python train.py --num_hidden_layers=11 --num_attention_heads=4 --attn_scale=0.125 --init_std_qkv=0.0312 --init_std_o=0.0 --init_std_up=0.0312 --weight_decay=0.03 --schedule="wsd" --decay_shape="linear" --max_seq_len=1024 --dataset="wikipedia_en"
MLP neurons of a small language model. Each row is named by its layer, matrix (up: input weights) and neuron, and shows model dimensions 160-255. Each number is 128 + 24 x the weight over its row's rms, rounded and kept within 0 to 255. Numbers have three digits each.
After each neuron's rows, "fires after" lists the tokens most often just before its 100 highest values on Wikipedia text that the model never trained on.

L2.up876:111125134130147141107117111152163181138108114126124125177136140090121128137157124101153108109108124130116117063149118111087124095113126128168099129146148110101106161135119110138132091119096148113115144137195086099169112108140167120090152157180148125106145118180119106117106141103121163151
fires after: "\n", "|---|---", " the", " ", " an", " T"

L2.up143:139112148182092114126156155135126118113158129092136114124095103117117103128066141094120153128131098120168160150159093179140112168142152129067116137137129113129137122139151138142149146090169126151131130150120122098151099126151148158126062134108119118120113151156100104115104175102101065134
fires after: " P", " p", " B", " b", "us", " Ch"

L2.up1478:103098138125118101078150133127144128128167094103140132120087088122115131129141177097150147132114151132145119096071184150097155113105166115138142149134104127153146166130105117119133168105172129130119141146142150162094116126110136168088122067128104135125171146118138122141173117099160140146
fires after: " G", "–", "erv", " Mar", "ay", "ov"

L2.up77:137111131099121101162143128167127099119127121104176113104163148156093117100121140178082090155120123115124149122113159144166136159097184150137152120125085104142122132147167162122097131126135092077112132092132098109120124151123150159148119111101102113155120068114108133112151140139113121168
fires after: " f", "un", " F", " J", "ov", " Mar"

L7.up100:131130092098144120134123149110098104127172126130143131119105130141134168136142137139135166136133138147094128125126136127105147198106126111098133133147133143126138123093100167106127107156085101130115164124110114112133139124126088136153099092107163137091128147135146136129122112104159100104
fires after: "im", "er", "ver", " l", "ul", "em"

L2.up158:144161146122152090135092099100110114123094148146119098085142135135132117137150139127148101124084120122112109117141147154112140186094133169117155124147119139154114146117087122112120130153085099143157154097113088168141137122088155119138077140119145127135147147143166121173123158164172135136
fires after: "im", "r", " l", " L", " O", " J"

L7.up1342:124107137128117098126114087104129130121128176092082124131142155105148096153160137141106118144136113151121093148132138113091122157162135115080169129140162087126131127084082140173171140136154160071137097126123150177152150147122090095171164080104167167127144147150140157135136127146100159122
fires after: " on", "n", " 1", "orn", " J", " 2"

L2.up711:146177113141146164167142132117117087131094134108140120146112112105132135132173121135120146148143086127163114127141146131121110130179147139141130146171085093148134153117108131133140120160104088115150135069146108139119070121156139121136134112104147119157114118115097178122119138082120133126
fires after: "re", "at", " re", " d", " to", "ut"

L2.up679:137127137122147106139163143127105074104132157171161114154179143138120158116136175185118102108128128135101121160108109107183124128138158086146115139120178131150117096123111161117111133108180098133096122180149083149116134167072137116126110124139120113120145143112133147103150120158131086145
fires after: " W", " F", "ill", " w", "om", " f"

L2.up1425:105129095155186155115098144145148148141136159120130063147145101141093134104173155092159082138143151133160125145127129120151124131148126155132141129115168136172149133159132107124135147126112126092134146083118101111131161093091137109084152165141109123135164149124081120093153153114109148154
fires after: " W", " C", " w", " c", " M", " m"

L2.up1217:131102129136129107179136145142147130126145099124149120131133116151088138177064113077135141118150151092117139156112127171112081182136116103130122122163129103143110110139091126144077114141169122144121123100096111186154177116155140112134140169087108101109118184106113142143102154094148114136
fires after: " o", " O", " m", " b", " M", " B"

L6.up578:116154121094159178163117167144161144125169084125143121091124134086115118120099118115113124167140076153102112085123103134108126113130117080112093129118143092147157115144125124124107139129117157119101163130144117093128130134110142162114144130125133158113130140084168123100132116118162097155
fires after: "le", "l", "el", "ch", "x"

L2.up337:127109071127127189117139146125183121123109127141138107127098091109130142108167165162126150120135143162130133166109146146083123123087151187160193159173160117132080158145129082137104079124138135130156138124116123115112112134141144148136146117119163197145139131096112163138163088149130161150
fires after: " M", "or", " N", "n", " m", "at"

L6.up447:106143140155101129147151120140098089129108101170105138171130152112147179125111139125148128108085110123144159151133133090090138133127126192121127105108074135129156132114150137131133114131117136141145146089099158159087127114091119131128101121122101104134135141183118127102120100095145155091
fires after: "r", "c", "ou", " a", "he", " he"

L2.up947:111125090112108132105126112164142122126147112129164102118156118111103110094118099148143094168134115152139131078132111119069148132146127108145150140149136134104173187155098124150170141124147112154092147129159143111166151141151134153110130136203128154149136081127150120134152113129128118148
fires after: "\n", " "

L7.up263:130125185134103130140083114080159152156150146133147099127126140143164113090131128139137109133133143129126135147161119100144133112118142164127101098102141130144196100117107143104140125129144150115154121108136104116147131107110103110168107119094146114093181139118102098117132169141107123123
fires after: "th", "w", "r", "h", "t", "rit"

L2.up489:122116127120092177146143079141149134099121123131080107103096133134143182134168115119173093125129126116163133114161113124111125157074104195133139105114167147123111107113132138134089087145135108141176149078101128137131185142120143096117136122108138178121105095129116152130116114140138114140
fires after: "r", " M", " p", "or", "oc", "es"

L2.up40:145144115134114118114110091156097127110121128139146132149113095113140123121106156116139153169140155148099114078099134090128116159107092103117120113162162164111155122164170200141117154147162142131139145157098116134161157100111106153153096106148123143149161120150095103171151142132121115116
fires after: " pl", " 19", " C", " S", "S"

L2.up28:115113102116134120107146146098137109061133086157147128140118095151104107155117095127123117119149112140159141137141106141129196182132184103122180141120089150152115150081147142140110175125120144095151127072090145115144181161126150156131139150140110134136147137106097150143143132157128113137
fires after: " 201", "ud", " 200", " 202", " in", " 199"

L6.up5:119124086114130136103126165124091137150083104152136140153098110116134169148154116089135107135119126132182129140117122145127141119169161165127108096142099142148136151141087122097163168123163174152162148132131136134141109116117131140150110088140135111120152125132096157152104092068141154129
fires after: " a", "r", "er", "c", "al", "ian"

L2.up431:100134139109084149111125119130088129110158119108154145172156145109176094105117097095109117152129156163156148151133086140194119115121151109163124100127113116176131119115135122120116113140115161125098118143116096123111115131119111119157139127124093142100099148129139122102107137140131143152
fires after: " d", "-", "t", "ro", " t"

L7.up1239:150148130144127114134107133120102127142124143109135160126158126115130098113130160130093116142132126119152132167121124094165111151160100122091098092113134132129122101115085109146124125115102166061112126138121128136129126109142122107169131098125186160123142126143089104097154137164118114156
fires after: " 2", "n", "il", "ed", " 3"

L2.up190:161131113113143122116158151140097110159154084174142106097123123118120154154101094157122104095122111121119147160128165108165108126168155105112127126111114129152116110144124168138117116115149123150149133112132072103108136121144134166109145122113114151120144111143152129125109154151111089141
fires after: " I", " f", "re", " F", " B", " b"

L2.up507:152104134107110176122143151157130140128154112082139092097151140123106124151201125142103095119102137121138119150132119153133111141166091083157088155116114157115157114136129131142155130143145150132083092122126083094129138144103124112158139158126102117147163128109148148161145150081105144101
fires after: " C", " D", " c", " st", "rit", "es"

L2.up582:114084148134102111142130152145149130046094131126131131104108106154121218139124131115145124123186097130131106119126106123111107110132094145109129152130109140125112104137143126127139130112117145188194110107127099140145160129156144108115127123138088093123120134090089115119119138088099136118
fires after: " P", "r", "t", " p", " Ar", "P"

L6.up216:156083129139112128157191148097097085143082085127098126124121137124137131160129132148104141146090096072104121129126130098129155137099096130145112179095100103139090127132132113125149130159151088094116120167195136135158148172085119151110116119079126126121144134121102132127143135176130153147
fires after: " al", "o", " a", " se", " ", "ad"

L2.up139:118154125113148126115114113118093128118085154136121162128071123135152156156118108102155145148155128186117163128129141139114146102178142123141126129114119120163125149116132113081111162134160146149135145154132182162137114122130154123078114109143170126113149122086119121145102098097146120174
fires after: " h", " H", " M", " G", " C", "ou"

L2.up853:150124122090127142122125128158133151125133069117138160176148147138127099110113122161138137136177143137116126111102126118158136111141123159127140108081132127146132132105119126156105102119074114118111137113155138125134145088116173156124112138173128130136134125138153103135139143127131169104
fires after: " C", " c", "ian", " v", " P", " G"

L2.up201:123110100151135119097151165138131135105125094121106098095149086125114093088156159124128135136146156174139129127108113135115143160177099107171106118112160103114144142116150147124107116144127144156177108110129117097109179133080123114132118156120142178148121119156101116169159132083105126150
fires after: " W", " w", "om", "e", "ac", "ver"

L2.up724:106127130097159147071161091085126140117092133176100124140126132120121139150108103151140123153098150126151165142075155120126148119125163150123115121156137109140122109078180155142143099101171129096159141126146150122111115150129146132155142154137117132105122134135100177143143131144132106125
fires after: " 201", " A", " 200", " 202", " 199"

L6.up957:103107142141059108124104145098116115143067138114130126106071127114131144168093111132115110134084133100128156074136134148134162124119120122159089137125080184122123102115148089111111084097179087134129116129105140152139151122109156135119113131095070132103108082110109123140111137122146170113
fires after: " a", " se", "c", " of", " v", "ad"

L2.up1257:110105152158154101138132112118148179137133125120122112128123067099079116140120113130106125124130123145134148111129080140125097139170167123111146137139142117132109160113102152123096135130121134129076121094136097169113119138105181114187121151099097153100153130161102139143132146118157115085
fires after: " b", " B", " O"

L2.up574:156104098139120157149149142154141106120122120145149122147128119117128084139170146098143088172124150127144118149154152117133134103144123146133136075081120106154137144136116087155183176114097138104094112141114124124147117108101179153084131124195152168120151092134090106153131130157137188119
fires after: " P", " a", " G", " p", "o"

L2.up580:102161169134107113121105117139144139109113148122139130110124073123126097156194103128142088166133132129118161166150127137115135090119123185171102136107128119142153092148130105121175152097095156128119154090177125136108099073138122175112127138159129105128127151158120141153115153128133125110
fires after: " G", "ot", "ec", "p", " P"

L2.up1414:128111083159133114133137119188130157093128135092159083096159141115123170090144161124161138163137150144113114147150093142095130128150114115137118112120100144130137131153132103104103135151141108137106116152084106072167115150130158112129144157115115110094114130121137138127126167108149121109
fires after: " w", " C", " ", " c", "-"

L6.up393:127173146167126091118107136124100113101109133137149141149156120121128098098122058078167096167151134152116133126090121126148125147136143093129147099115158146150134098124111180123085094087150122107161119145057123166154122118102133163130119128107109146138133147120142105092165129127153102097
fires after: "c", "r", "ir", "w", "an", "s"

L7.up926:134126130131136157153159146136156135108114177142091107141142135138111181165141126092147107170095136128116110163153155122136114082100116139140167096156118177120152101139118090100131152121115141100130135125113154129154163102110143147084106124121142139156122110100139075146106158146161102091
fires after: " p", " P", " A", "P", "ro"

L6.up855:118164129132104162121116123107092143097128138124145084097134133146151085139115138148103133122146117142107101136127142141149132133124111098136097156079126096104219117106144122105157094122112134129100114130152121122152146116114144094132124138114117154125153144147095110135124134135169151112
fires after: " o", "t", "w", "o", " le", "ear"

L2.up443:101090121162149077143146095083137133137127099137134174134175136114118098124124126096162063103156183105093178133176126171135133157176106104083109119163129119122141118150156164127130129122195137147160124143120115145118151142111135106112139140107094073167161174124144102095066142123120125130
fires after: " B", " H", " b", " W", "r", " C"

L2.up1022:161072120126137106142151132141178139104163154135151105158085147086099106141165172132145134153136157130138109131094095134144133091182104152136135133113146170135165175125126123159111087125113125099114126141100132098152094111135147088105122132132116141143137114110116134144115129097115149087
fires after: " C", " (", " d", " c", "al"

L2.up250:110105079143141100130128169167151101147105118112138099140140076115116090121113150153137100110091123139124167120101135122144108104091140121161092127103166135169095087122127110140146134111159121107128131118118131165137138155103144138136155135114139114112098128139173145075144121093104086123
fires after: " ", " W"

L2.up1485:149115111110134072164130122115087124102148109139157166119114113195163114135151119125134146102111161170112159120122118139156123142200106117109157114130100106162094116140131106119148171157120120092135133142123164151149156132111124171097118177143142104167125130087141125112137144113138144166
fires after: " h", " H", " in", "in", " I", " T"

L6.up35:139158140130128125124125140116132119171149129109142118122143148109147126160115097161107130102119101120117144138136148109131164125114100147123116129126124160155161073133128101133186119166118091111118140142161117123120135162130127148125122161092153147180094134092092107116151109104097061085
fires after: " re", "et", "e", " e", "o"

L6.up109:136172139150127122092107139120168162100068133166078105137154097135151109120140106158162075141126127120108125098150141112143127110147126132110108104131104127093089129122116169140086133111108146103141142155095125122163169091146115161077152170136117183158163152148227120125114105145125172133
fires after: " S", "h", "s", "g", " G", "c"

L2.up592:134130132185160135141093094120130120095155105177179116136119140111137140116131100101118126137109152143142146151112084128144149159138159106097154094096102142149115102141149152112070150169157146159131154133095122149158120106122103161160114104163083135170131090122148104171116152090114100116
fires after: "u", " B", " F", " C", " S", " c"

L2.up428:178139137146138129183134104116109119116155104103132150155090097105141127168116118124172172116118127118125126181118146194115152144107156089167130091121055118173122117117126123113129158118147142145135118148119132129147146134141133105138143156108149136108151140111148101147135124104121165138
fires after: " g", " G", " S", " H", "av", "o"